From a checkpoint of a small transformer trained on Wikipedia: 12 layers, a variant of Muon for these matrices.
MLP neurons of a small language model. Each row is named by its layer, matrix (gate and up: input weights) and neuron, and shows model dimensions 16-271. Each number is 128 + 24 x the weight over its row's rms, rounded and kept within 0 to 255. Numbers have three digits each. A neuron's up and down rows have the sign that makes its largest values positive.
After each neuron's rows, "fires in" lists the words (lower case) most often at its 100 highest values on Wikipedia text that the model never trained on; "fires on" lists the tokens most often at its 100 highest values on Wikipedia text that the model never trained on. A number after a token or word is its count.

L8.gate171:140121107104126082110099094092138174077088115120065138153176142144116103139153155108144134086129132103113100105118171120098163111146097121098108164131148094176108103171154135132114142096137129129157077110128153150139109137139135155111130132136150145114084102126128123111125128129171117112104121155124148117126121079099154158154181131142128140160169101127130132103132122096143189116119109132151091128102108154102117124100105125099065115155115135171113149115111163109139133108181134158129160136131113063166139164122153130130088111140108144119124120110141120132105108122128149100130136141092086159121112120102169105125112125121092142110142100087122147126143119121126144093107146177138133125130096116129130128100118171155167089122133062137111154151119094130148123147130134
L8.up171:133104148143144091163146156135151140128096113165084125099156155127131126110135150123150176159151114122139147131090155113147099124139133132077097116138094102165110140133142162124137157147108148113108154138142146147078116152120084071142112125122116090128087154162109143154073101138128131146128111180176146102124107133135115129168109080159141054131129109118176128132172101162147139139155079126127096132123132148091109140144121168112142164135078182128131079143111111089131154152124146143098154126073154111107116101115139142161117104069084118134133143157109162110092173133133086051125110159070107129135108104145151130141145125090102154135133122156117147128126120134146116126112131172077095122141117122130116135126115123124133134092129137092126109134172135159146103149164124
fires in: "as" 41, "in" 13, "that" 5, "the" 5
fires on: " as" 20, " in" 13, " As" 13, "As" 11, " that" 5, " the" 5

L6.gate420:146122130110144148126122143124167112121115095077124168122093102181176131094113135157155124163141092132110131111157131179121122116142114141099121160155142149106075130099146196119136153142110169144138095182112122102147134136158117112109117106114127119115138135157127138137154114144151106137119120112119098104132178189111153088174120082102143165115148125150139164095162134142171132124115159142091163087086115089118129108088121104157070103130129112122111069129125124123110130087130127124129130128121100113117112148103101052108119128099100144099149149178136096141135173130125128135117167126086139124143126144110165135147118135164122139147154170126150146148115133128155135145124119150152122113159147098116096120114107149127156126114163163156137164129097110103129129117120170
L6.up420:133098102126162113141117150117105096143135112139061153122105129172142117140141162128145157157095141155125105089119126121131151129120133095109119134138137095133083112128103155105096120167166123111133111094082109120146139180126135145070147131148121118062165123102167109144114128133114141133131133121152124122188076124103162125124114118118119144141109125091087150122101157112112119158104155134144134106110128135136139148109130109105121148141127144141131126086153145143165096155101066115133146132131153142116121103127134158117098089087111114125133090123187140161157123110162113138105111100143101094101084149134104139188102136126146156151162111106149137111132114142125111144142108147142116110150123115118125114140176114090153143173131143171135141126139070167106106150113199
fires in: "the" 20, "on" 16, "along" 7, "at" 6, "its" 5
fires on: " the" 20, " on" 14, "2" 10, " along" 7, " at" 6, " its" 5

L4.gate365:139090141103115134100129141091135154141144117149129161123154154153107103150095138113127120155144089106102142131141158121127102137121120132161129140165104158149106140099142083096144133166104181163165121130162097110117116162135152139143057106142113152106114086142131120130119100119176105114167107092120143103142104161146133114088132112106153149130153084141096132096151110150119111091130091127142158157143096124151117133109118142140137155157146110122123103139116151096144117123135091133137128101121138106129148130112104120128116107128119172120127132154160145163122128130134134137124136111116105146145170121147127145135077097119117180115102115125112158158112117140128123127132125109129133118116125128114094141098100178092116142122126111095203103135121087108136124141131116
L4.up365:148143147105157163124102123149139117101105149119111099098156116124165121110140132142111150135129109110120085127136149136106160142166146119087124083101091114120142157135108131154071126154106142094175056109163097158157130080134097161130135110123109145105107147123100104129105103155162121140167149174111133125128113141131121149128131131154144100149125130134116121120119122098165110097096112133091111171128164117089152155113125121133095142122131180153132095116144117116128134159112087145106142158121110077131112097131109160094128092147108100134160160125109113103139135134096118077114134131070136149128095094129144126124107127136107153126138132133155157148096105098148138123152112113087142117122141096133103129148180135107129134180142069132123133138146115114089110100112106
fires in: "to" 31, "in" 14, "part" 11, "the" 9, "on" 8
fires on: " to" 31, " in" 15, " part" 11, " the" 9, " on" 8

L5.gate654:127137115100113127122054176150189133155087116134166120105124177167145124070120119130127094121166152134121112119097142126121118122150109136102113147126147166147139146166159147075172148139143128103115111156110140142127094152142165110148146128123125106132169113127146110114120151121129103098088173133109115114155128086130106096096126121128077126136135146111159152123109089130081141097111133139155093114134136109122122137143145138118156118105104105150109122138117138100125135110140148092121124125097093141140104120130173127089111128143135159077154118188147109091115134159108107130134120123113126181124146120153134141136146119146124136164094131126149126097162118142172121088097147102124123132155100124151147128114109095133113140138151125140130107144090152125120076104124137
L5.up654:104128116124148142153100136135077144086121091149107135115102119126147103134130082140114164129155096128155101107118133152125149121135125136142143135150081156138130145131096072142112142114139156126141131144139163150122130138158145097143173109117130141123157116120127095155160126140155160115082124115125139107137165100149115093064130137150115138112127111177129135131098145124150165082120146107109134133135121119107119113156165109112133105133123136083142097116125110138140169147128104180125143147129135159107097153124150138132141127118133158123128140079119094111111093097119144093141129100082133158160093138121123135112127125167120117100147111083129134158176186150154111113107182084138106162124148144170101147137098115110170163138116130133141114129162146131149075151110094
fires in: "in" 30, "to" 14, "from" 10, "of" 8, "take" 6, "took" 5
fires on: " in" 31, " to" 14, " from" 10, " of" 8, " take" 6, " took" 5

L9.gate829:090118090137112108117103186144133149125131134165085097143111137176131126118106148118107116124161096146109087132122125100144169138146163156147137125143114139100124145139133124136159142122179127143109114109131122133153108145060134178134123127153135117108132148127133083151146163119122116139148134096111121173110128143106181132089126110145163162107138157115140096150122114138073102107111122106161154122111136120141136145154088109101145108151133124168146079066154131162143113078135104111144145076116080106136138118109133134129132141132114096180090119115099134087114124141138149106133123121116168154110117102138127139138091156148141166129093110133163117157148127150115100093123161167146151143135135124105100094132153161134087132129128051121082128162093118142148148094141180
L9.up829:142127110138134175121129128123134137174136122126155140142048094148149144157110105135124177096126082115126090126177150144135138103112124137127093134176138124145148112103106111146149158121161157116147116143141124106115109127130121084119150102126150119154094148143152119127132155157136108103142135107169106152177149199108137138110152138125122132118158105152172127131154153129145102128087155110088147180118089127092092149120161151082113171115127143126153111142145142128126114095144143136106168098127139093126122130138119138130115081140119128172104161089115148119137105121149148106144126173138112140125107116147139149144132131100121138119126131131126143173111139151098088142133152163134148102157118123121108099133178086126096125141156095128113111121135138100115145114149106
fires in: "in" 30, "under" 11, "took" 7, "began" 5
fires on: " in" 29, " under" 11, " took" 7, " began" 5

L9.gate310:159120121120096114134081157118116108145137094093142145102128089107121164144197149122153141150118125123130171146120129131158151148138098121097114132138137161095135133132086105140130107157134111141080112130127089150162124148075200135159132134134124099142154121153132164089162147158139136124132146101094130150164107137136123150087161125051134116127121142111121133115125100104111131167100113098119134083135126105111116169173137118159113132106108160129131140144152158114088177141159123195086126120138130196127115168132103122143105084100131125155098119156070125108106091142108128113142162135152131147131104155127117132129126133146155129167118145107075110131155118112151151107119154126138189130147151151124105133153143109100158114115151122140101154111135093115147082135143117
L9.up310:150134142121141115140148121121133119170143106119125139126106113118131105146163149149094152111069143109150115167109115082130065127112148181145117126134090173110163168180140111129129160124133182109129133134105093126108159109148159102133080117103126103112169121126122138137146117134129143068179091101084133094143143128147154125084139132154147088110147125102088143114123137187117122101148104123135114112139114105131113147165123100107123143137127100094128122119143094131158125106127105161090125106164112090120133139113134175097103123140115134103130115173155110147100135140137147139147133141147143125145144137151123155127152071158107146132137130102167146075089134127132102140126112130138186123101153135154092067150151110105114132082163128115076109111120162130131114133104105
fires in: "the" 23, "a" 11, "ref" 7, "s" 6, "engle" 5, "his" 5
fires on: " the" 23, " a" 10, " Ref" 7, "s" 6, " his" 5

L9.gate631:132102144129156136143102090135142102094080110132122109156108082163124145126141175115148082150083119113170121132118127111105137159120121088112141140104071085091107149108142124143172152137113129143098133132140113127147150149111118159153143100123109123072122151148115168128144119131126131150130140125111140067138087174161130178118152115148129175122118112117104163137109092106136141128120138121148171086096065128120156139178079090152086137129132143156144111102138151098126118153145117077115148132171156114120153127173132148095111098166069113119130162158146122106092135161136136110174135123162170134131139169119149153103107156090122126108143138152134125130138037182148129104151093123133105125057151138144138160081071188151122122120119131167124149111145100107117091131152084
L9.up631:127098132116117125139109141125088123168085139135141125102152151088114143102130142136154137109093148093139086175143120147134118130156113137110145137101101124142103180120171101130142135110148172120078113136091131100104104137082103135130142129107108091095103125127082161109092166127105141114085110146159134090129129123120138101138151129105125135146120096164117122139104154112158144111129099124079136085111160142181102119191121123118112158127116162128115175092130142145123102145170147113146143153128137101111109112145166119101127120107171160142108110113118162161090134175168142163139145098120099134099143182144170114126144141109182106156149127137150162081138106146130151109085133129149141133084136093132122115125126098096128131099152125115122115103148114137140140150109094
fires in: "the" 39, "as" 35
fires on: " the" 39, " as" 35

L6.gate232:110152068123130122163124112159147094179125106103122118152111107103141116163152139163102150133124097123119141169123091145085141108119109155152136142125145083116108167170115136093166093133166091101142152084127104071135159103117117140151132106115162131126139154122144119118139102063150129128145180116126119143166165145076104135136106148128107177156117156143191157122178136160112166125133124107137115122114108145135126164092151122122110127140080118119126136078119123098132135119064155146121130110123108159103128113157112149115099110129122117116089143131073124153165106140108125113116151102113104149106120096133134106110108115131161090154146096102132098135117150139172134119095185147103125134139129143110125126160138126144107113119130099102154130098152160116098098103135132
L6.up232:118134117172083122128130105121119151113148105138136137127120084102133140140164126095105142132161127122150157101132134122160146130112099123170142114076142111139125121130171098123148127139164114158162145116137139133099147128132148142151102124109106121129106147124084110111101134131139147179139147102105121100157114142129172135099123141146139107177143119123112144081154085162150139120076123125174130152081130132101119147158107132155110115147132129095122139168110130145107151155157136129121133160132142159115067108129118127130127115104087110148210148113134105098134119132124117157160119135104061100132128176058143125156107142117199112132115133096109168111106158150113143113127120145103119160151103141138154129210142188143137069124122110113089118127133134125106169140126148
fires in: "has" 25, "but" 15, "have" 14, "it" 5
fires on: " has" 25, " have" 14, " but" 13, " She" 6, " Che" 4, " had" 4

L6.gate1146:085117126097150114089141116128116091155181120138132117107140127125122102109157142100091132208109087123099158114111085092121109138079147124146157150167109144076117137130109181130102120121104085126088103117128120101097125100102152116131117124105094130155143102123109166124076139146105141119155148122149131129123155104098144110132140093128126115170118139146105131160119137113125166152091081163111129123145115158094148159112110106097135150116133158080134138118129092161108109159092111106068130121148122094134129149122142121113164104128183123137115142098161110151124108134124133156122104116136111152087147123143148187093086090165102128147114102124136162153130139142153121176085138097109114125128111096149105149123114151083141149126139123160181144128134130116126117130143143
L6.up1146:140124123091092115150125140158146137113111158161163098127139116143134138170131111153086132100094136131120133158134076130140129122133159135159144127142095157110126095163063165137107101188085131146135121110139109116125133072142104108126080163092106114100093163133116128122157143100139122174110162144152130084069101171102116167149127130110161120083107163134130091077135104129114159112134129154111121145110160134105144097136133126122125116110127114147133121123125135159089136140113170134136129113117150138130132125141131085136069162094101147092095161140113113121131136112101139164101099127176150150119132130138140156087129168112128100135141101110128127080115101130168131078143126089129118162134114136129102084097107094147131172155146122132136146146112086163143153108096157
fires in: "the" 65, "first" 13, "its" 7, "s" 6, "his" 4
fires on: " the" 56, " first" 13, " its" 6, "s" 6, "The" 5

L6.gate1327:118095145112148116176098127096128091118183102081115096162113116096139133129113081131110132144123100095105159139146151113156078106123132123115152123116108118119142099106158102114128128124114125124133151114150153124152111122099116128144150184126133111117155151128151124134167124095131137108112121068114105107128157144142135119126146099126111150131104105088129100105154108187141147101134146136131124117077114121083178143113114135142104121145142144156153087095132116114113099153148113144143126102135093104112102081120153099143104146105138121132103142168099118094133131095091128077137118144121149137149171146165142108133169094172106125112188151117113176139156161086156102140143116118122146164144118126073116160117127099141133160077141176097129086141130139129123120145128136
L6.up1327:143166071119108144118153153107120140143114099123146107092134111117122107111133052128135142148129125114137129156083118188176143123151132114112124121166110108128104167127117159123151087119128132171144129154141080138109147166110144143094102148148071153129158118103140135151124087123135124110108159169144134130165115137133138095138110117117139139109117143189155105093148139176135122124126126115155142145094129074135121139146106120137145061107096150112147113120137135116156085093110101172148130101122139147132135130124139156135129111149164118152116086118117096128108157149118124125171142147129140127099062127122144157107155109097111115099130121127125110144160117122174129119086126149089085128140155125142135122051142076149084148114135115107091113090171152164172109148158139
fires in: "in" 42, "the" 18, "on" 8, "of" 5
fires on: " in" 42, " the" 18, " on" 8, " of" 5

L6.gate366:130157097156101072152118100138137103075179138135140124134061082145125112098144134157140105151131096123163148131101128119102105127155129152134119129119112196115112139151155100169112100137137101139150121157122137116139110077142141129130136104131164120117131135116149131147097127133101090088118130134135095120123127136161164149073111139091064118112146138167139100107157121107056145133133142135155146117153133105144147164183121129150148141133144147098141124149152116084134166098105163176096133161114127151110091150154123140113162132107127133101144123163104126170070175148201092147135170153128124133137132119144135138143110151127140124167156122172142149161201095124118116146111121119070168147160122058121140109117154114128098145103121125108130137121127152176135160148118121
L6.up366:108141115124115124126114122155185100123145132171197147136111127182097135136111094126125141127120142095152134141123105132156101163104109164148132147127118097184191131114093122114127073124150152122107119146132117154175123132146140087164150134144141081109161123124139086129087113120107125113099102132143090166172121107080129122079129161126116142135137130110144116130127114119158122142149132188123122136082135090129100129118131152132093138112150163097153150097149098075135128086146134101105139137100137097121122185159127147112109122093126169123137093147106111146120119121146079152147126146108106080131089131170107146122133161121166092107169088148155141131180116105107138132121145129158134144179138160127126139124116127115120112112150140125117073123115105169128126147104129
fires in: "the" 24, "s" 18, "his" 8, "their" 6
fires on: " the" 24, "s" 18, " his" 8, " their" 6

L4.gate878:095149138060136153149128137096137125131106106147099109147124103093169123105105098139125123127123122125109122135106121134116118168132136148124086153147121119130117122155105170113131141122093121139094152137134140114158160143131159105169137133172148129142143125164115114158155163109150140149072174078116124125142122131117133135154155142095154138141147150120116125152107081132144130156115110087148153087132107150121133142164127161111102114118091082144153139113111118121168129125172144143111129152104121129157136170144126173121162129133136133148114145110149136147134092177143115124135158141129121145131111122154141123108149133143144164114146137129154141122146102123146152140121083130153124124114146121108169174106127132150126146141181220144180127103061104128112177180142157
L4.up878:131103164114106128118144113148132140120125136175142126175128140085122132128146116116188109164097129136095110124149126155109115130159127133147146118173133164120127114096122097106143111143100133104083131127141112106124148104133144141095166082117097167170139120160130135145097181123135071156129098124145152138099143144127086101121146115152101115127136148083142112177118171128081112146162116132121125103076155131125103127085152144170151120150108107107145102141141112149152140104125176097129116140133130112078118166102105123101167120144125106113146135138131106179137108120104100122103125139133131133149124156135117135117118112103145130111134117118106139130110148162151129155130114129106148157150189130091125172087142122148115121130108169148157124116113117133138121158137121
fires in: "the" 80, "a" 9
fires on: " the" 77, " a" 8

L9.gate1103:139173119189119101122100121072118145113103152155118145169095166154124127155141090120113105120119073150118127134127139146099115109089089128150149165143141127156175089105129149150108091130152141149143133115092111127120088109151119163140131138067147146129117082140131116126108129138131147104128115123072126132147126115152125149149078121127127122074142111151173091092133157145110174134086121133131155127154113102147153196128100142126126073148118110168090169137166138123143100135121140139119144176115131129143154150112132155140142124126123116121132129155091112138137160136140142131165104099147091135091144127137113126160154108108141120131118140162122124118141154120102136130149141168177143140152151168110114120126134130166117112172104107131124135113100139082151132178124109
L9.up1103:090155128115148125131182078085102123148146133207134117115101146139127108149131107153104118120094162151146126153155175155178145105133119104088165157084136093160124156114151090173151157147187157170088108158190154099114139152133161103146122106078127128113112105133133132119125096131152107130121128111132110134142118161131182122122111113162108113104130113137119130128135086146174118105101112115132078167126139097136134164107164125094106152122095132135119122119104115133131106131087107113165136117125173154131141107130155142166095126152121120106154115154107136148165161112129133147145160117140088163126119106098123133106140115184187116134118151177133143089155130150151149107161154141148108144087176143116097150152110134130103124130140151081118099122140112150133105163143110
fires in: "had" 24, "has" 18, "have" 12, "which" 11, "that" 9, "it" 7
fires on: " had" 24, " has" 18, " have" 12, " which" 11, " that" 9, " it" 4

L9.gate1203:151113133161107094110136129115139101152132114145093180142088139188122141150132088149119155170133124138138084132151156130072108121140087132151122115132118134134144129143123137086123107125121145110122148089134141102130132124157155123141152105126161110095135093145138155140129096123106120123129087158108137165111140123141066162145114107074105171081146126123116132138090139113088105188105119094099146098137120100127107132159138144143085102117131153085096130107141140071122129129132126096154166108110198186139151149100112141149109096121151150157096169123082123159122131146103102117167119128158131137115155120130118132151162128097098131120101118130121143102128171125141090115120124164102183136130137142137107131084133135148120161117149098117147118138123107146109131078134131
L9.up1203:141118157094136111103146102121151081172174107105143106128122112152158125116113133158117154091132105167137115142127096082110122105156107124115170128099152073121172117160131176108097133101097108140145110088114135154109135092126121141085145090152150129131145121144144091146122118135070112147112130132117132139130107155131099145155155135140104165130147169104126127116154118158099165167150135132147181151136103133133127097161095111134106167139138134130130139114181090136164106131113153129134133098148099134133148155143179170127090125129153122117138172138129113124107144120142118153171138110141134118146146157141126159156114131101061093131163146089152156127169163114191148101103134166134144117135147125122154126117081120143140161126118139119169158073144138139123169146143120
fires in: "the" 52, "s" 7, "a" 6
fires on: " The" 22, " the" 21, "The" 10, "s" 7, " A" 4

L9.gate27:161119126121123133088132100089165145146145088141112122123164130145122128136091139107147158176134141110131127088115131110137125157096123132136116148116109174119135137138137120143138077140130167163150162131103114112148146158100154147136133131114116131088142158096161175129180117127119083134145114097127151100113105156128104085144143137089121125146154117094113111129153167114182114108087138148137140113116116154140157141119137122138140150133120126138095134132137158148111134150088111137139127124104117105144121142126113079147102107151160131150079181112137113143090137120086117093132114137119091148180111134126139149125095139175095108103127105152109161130105106151115134145128147153130149124102105130123129119148109116131149133084147105121110138141115138170087094188098127
L9.up27:144111114138067144128128156106123111105119137147108083109164121144137097123124148106158138111121125161104106111175133121103118158099133172137138112116128086119137135121127085109091111086152146107109117154104133135153109156119132120118122126118137144147158126131126122128132093157130158183066126140074179101162108158126137158133107100052110146077106129139143147119155099115107137113174082152127168128110103130151122109109124102129158121114120108166145131140139138108118126078125123131143120154098127183150157128122099150136162103147123110143127120113138088128103165163140141145139120113146131107116129142112158117130078141108086088130138109130141124151094106113083174100097147148154094104167159149123103168093129125102136133129154141127098138162089130107130180122113181
fires in: "a" 49, "an" 18
fires on: " a" 46, " an" 18, "s" 4

L6.gate639:157098146112133166136134105124100076128151150136097115129105115181101108119176124123111108130162146107112127150124107141111101155135143090093163157135129112125100122099132153123175148140115143123109106113175105126145124097132145159148101103157077131113141150099082132126110136130136139110120109102100106115143161120108135114134132130162121132122133118073121187157135096111126098144112107119116177106082165141111107144139119158132093141103117132129106082112145107130138188106091092105138125095095144134094151149122178124178134145132130108118150185128141117115134132152106130087085128164098112100174166129175099125126103123128131125128082138117120120153129119142119148105139125174130110115104161108087148174110122116151104151107151137126102148133081148098172103125160118
L6.up639:113107107164127121138169092141106100134130119129156124159122087129078111138111094086114118141114112130111139124104135168106139126121086138145177110132107129148179102088101119129119079100144163146138111174120147104118124153080136117128151103099162168122175108108085147123189136134129101132153080109099145136131149144124105113121204117107134148167138124104137153133086107116127120160137128094102134139146142176192081149141123117110102135171162110106126118143103120116139105114119129114126131146140128099114102133146145111152172150141152160142103124108077110139138115104141080158123198066108137136120091111123127141103131106117123124122187078160119146140095157107160138138127140113096091091171100158075109117133118147123125130155102103126126162079122149159127135175153198
fires in: "was" 33, "were" 17, "the" 14, "is" 12, "been" 6
fires on: " was" 33, " were" 17, " the" 14, " is" 12, " been" 6

L4.gate184:123112125117123095145145162124170092146131171148142148128109141154121080124148129123156128132122097146138126104076137160114108127137148098169139127138118104130147100131139143098130115132109131122098142143134153125102187056154118124125111157084114169084164185130133128102166158168118108175133170141106145153148102131116137128140168132171109146153166157173113133119115130146130115109072166132120078085141149086097157162091103126120146142148094141117140115148147115104147118101147145156179161147121119129136118146126093102095111133111133128109141188129147124179123128111163092117135119126123110150139109104141126165114153112101079152153129167115083132136119132081147115125108151118113140122139131103148132126087087140122102126119053171163110141075122118098082132125172127
L4.up184:094185104144165138130135160130148165131141163156124135102101119168111130109083186113121112111087129095109131109119097183139149095155112134154134175151147096114166096150144087131088092163155140109134161132126109100135136129141130121133156143110138119101134133162126134139088167121129148127144170116153124118118103120144113132109112158103130152131101122142112066117150129107142135149067126129158117119136142128167115142128109110101109145158128166117125121110130115115108123081121129150134105111147095129142160106144104141137107163151173112119105165086114128121102116148154162138131110164168140153138108107087137167124146133049137118148128154100147151150179150108129126178112113121130118126132130153077117130109150121137099130127109130100150155148095141146117092150158135
fires in: "their" 19, "the" 18, "its" 16, "his" 10
fires on: " their" 19, " the" 18, " its" 16, " his" 10, " medal" 6, " age" 6

L5.gate244:148089147136145103148150137134181129070169083138116121111134123144110111153140128120127127150082114111116140159123100141105065074130085129118103104156138156090136121110203099106135124121099132139141131175158109096126146152159128134138103155133163102142079138161130115100126120118153143162166128129139120145110132149140171077182091143150165166133151141120136132178126170123145110138125081147162102148093152129169142123123138103154124145149147134124143154140126115142117098164180108118167125137122178104142137122138111095163108106094118119133099076108125088143135115103142111142160156086121140094143115128120132104153168100148131119130110104110133082137130132141134136100116154101150162114128084086095137139114116106133157149105113140144141110117106116130148128148142109
L5.up244:139088118101135131111153186131137124139152143129143115210155144159173084132121140171128104145180135116071111136121108143134105180151110148086130103124148107100150154115139122109172132168152118108095072151134159123150104162114117143093101127148154102104107117108118121110137115095167088105124133143164059148129068099115099099122133107138136132097156124146085116121138142154122166117156085137113133112110136151131166115136122092118123128126135127142129127105138139104132113140140128090094099123129109133122112111136106116119127079131148122157184090074133106135078140148142124116121136122155155133117145157089145094124117163187114075093126109125134123143132096149131149144120114195110114132165129188142128117120124159132144149149095119144115104147154119130106106141108112
fires in: "at" 19, "is" 12, "was" 8, "four" 7, "one" 6, "under" 5
fires on: " at" 17, " is" 12, " was" 8, " four" 7, " under" 7

L8.gate1216:128144147134136143123111129149187126126115141141164123092136130100139118100133101104113155138100127125062151136129113157129072156138120105119149144180173091103146085087124084137096088126158093112145162126127156116157125174131098154143136161152105113099170130148117121103136141106106111134119172076107080097150117119088112111139119141136119169127091163111118130118126137147142138126125122138120155157105131056125124140089129118131100159152160167126138142191136077132110089143155095103114112161112115074170101108127084124158088117112138123132163083144127130129164147165133159154127137119094118107145101136126121133106148139139130150153133100136113105128124112138119131161129173074141136127129077151105100160070120139089089144117114126143112160158137179133121128117104128
L8.up1216:176154152106155135105117153146138113127184157110150147130087129095109130162164104147130110173110067123116101138148109165120142144133149133150128095097119119115125120136134089135110142113116096134137173111136153180138121134134040126179119159144155168093139122135113099127160095142125106142106122184129170132141168152149077119143181081155129139141108122131118102127135091160158119122172110146147158128122161139147141084109103107151117152110088147138121124123136112133150187076146124146110103108149150106120115125119117119131131108135122092134155106098098191121145126117171163125135121114113150130114135140138104144124125146082096122140129102104124132120109118144122119101122124149100124148075116169111132155153090110086104131181142138117176153094145127091138112131094130
fires in: "was" 35, "is" 33, "were" 14, "are" 14
fires on: " was" 35, " is" 33, " were" 14, " are" 14

L5.gate1243:155090142118107125109155152170063107094116157096101147103131117173113130093136130099111100117153089086128106146156162134139143131120143122096116127166105089113085130133118120157135136154149130116149124119106129145134094182128099084119105168119121140138153195098096120120103124146116136148104083123117113112125156126080151142129098117116124099110123133104117178134155145112112108132124139137127150087096096129125114122109145135187114138139137154083117137127103128126113109093072133123174116157174158093127121062119118164100095117162126084119131128131151118181057137111139164135137131069190140098135129113147099150134100171124137162135087163129116151087141124149130141152066103112114125099142125135110133105114102132126098113107143113142148100099095100118142091118143156
L5.up1243:171145174121131126101108152158156130163145139103099142152171117094100166118116130166136132111137147123077111119144116098172164187114123129152139141122135158113133165134151137133131127143147153172140117130144113102160120160148128102156170151120151138155150118114130088161139177168119145099080124111144178092096125126105121145091141162067104112150111130120109136121130185083102111126121099153110122160117148153168127144134118110135121131117134114132156156123126115154081130113130163150150136101167128100118135168124125143148130146120127130112129158131126123141105137141146141120114171123167189115107104140121124083153129148153064157139107108137184130157107106104137127091121157092134124139142109127092103108105159137163137128139145120122142083113128127107162102136108136
fires in: "was" 27, "is" 19, "the" 8, "be" 5, "called" 4, "as" 4
fires on: " was" 27, " is" 19, " the" 8, " be" 5, " called" 4, " as" 4

L8.gate413:154083112148120106094144139094171141090133168193140126155151074192134111208150104163161100130129140143158122096114098135103177148161116147150141140135113106144142080116145124132129146111129078144163158127119153134157167090115136109162157169112131122096107142098127100131087093122191131176181136109147128150104126108130175137120135140098146106141143132148124120109139102134111125138102118135131123151124113099149134134082112094097083166142134119135135114084175105106150144073110132098111078164145144133151115066119135152116112119117151118118113152129134118088118141139120107126118097119111153166141200129136130100128106156165127144130113106156092110154151139153128103142117108137122140114158127144113143131149121115143102168116081100103078114130117106189146162133117136
L8.up413:062125122157093095110180108100116135132158108173092139132130135114151137118102115090143111171125133140131136137114123160166145098150122134103133130149136135138110143126127144144153131118140154116103169166113118068145177133148135070132115163165118129114130111126117125103125136111136126138160144102137120155132066129129127170163100173131099135119114164101122134127143119177092111166122103093163139132133167154128132144146127135127108138112153144113090104128163108097120081101093162188112137138127140159170115156152117169116113116142130080136158115113106129120115092148113145161120117095141139118159105116127106147129136094111121178147123140129090108130113168124135088107159115151105149160113196154082139129098102130115096130154135098115127145150143113082110168124142174
fires in: "his" 38, "their" 11, "her" 6, "my" 4
fires on: " his" 37, " their" 11, " her" 6

L5.gate930:116149117191169132133097081125129151146121100116122083140114100114112082089156144133133131132175128145143151125138101141141128099159165129097122143149154145137107164140126142115083096083145125139157112138078152111175126142129141170124153131080101117121119156091097147099165131106147132155148120093152132124121128140123109121144182112135090119162119151119099106156118126121131128137107118118162108123145095136102153126105123110126152119125145188129183082097111141132128095151161085111118134105146096158124092137129133170134139118153130157115078141153104162127121105124135098104126127159139098132116091116117148096122085085118078144116141126129130135121147109146163135127141151168118107097101117132132169153121148120114170110131097104140140102102097130140141119131135108
L5.up930:128147109132126121160129122131139080129107158136129136126124157113127107129126147144126133128128158098164150119110138151117120148150128103103125102145101154158145133135157114143115122140123133111137143123163150134118141106145168135133150055112113112124151162101112129136149144118140156125124128109189121073174119181110171122122159125112115153109153115108139140127137107129146130138138141159154081132133153113174161116148092122123143116151111159086137111159124103098112112112175149102112155112093121146134165097181144158125119115168123160160135103089106111128119129148124135078128105130159138131141119068153124165122098151150112134113168176142128129090118103096151126125117109103132081127131150131119162155142133128113177134108139129085108136143145119084112147180149077
fires in: "the" 82, "a" 5
fires on: " the" 70, "The" 8, " a" 6

L8.gate383:141127155125114115179147177127137172118132124135162177121132088122153076133103147127115148110138096097132121143149134123094112148132128115113168129136124093129101133154094105150161154130177155098168133148157102126135096162121122072098111116089151095144145136157089119094134143149154125119143130129114123112126139135106126117104107125111138156128190148145074145188168158098155113131105152099110114149143133145122123111100118099107081146133176098084120082122148127124143105100082107123140135149177138122118153147116110120116149131155110129132136127115148128166135115145115106152119112097135100188131136161120163143136098103062116118133094108154118141084149115117148149110117119133123165148135128116143121132105146129139137109145095127127105103160087122130138144148128154
L8.up383:096096097126121157126137103099117114155125090133122126120159127127116121099116132155177113119096098088161136162123111117119161099207108149090119138114113133175125122119107116108147148114105135118144131118162127084136128184099168131116102148128136117114141153099095103129129142108124144115127139157128127086129139120117108125148088117116132137104129108113096127143146130088171091159160157148150194127098150124106125135103101126154055129123094136124128124146096174184107123142086155158133104101122128157103163127134143111126148160127161088174076108106155116168100112155140119124116158124166121113140131096145099125128114137091094083121121129117103152117103108138139147108135115112120130154166170151156101098105102143154110100128160145135100114114109120136121147124120143
fires in: "a" 34, "an" 13, "were" 8, "is" 7, "was" 6
fires on: " a" 28, " an" 11, " were" 8, " is" 7, " was" 6, " A" 5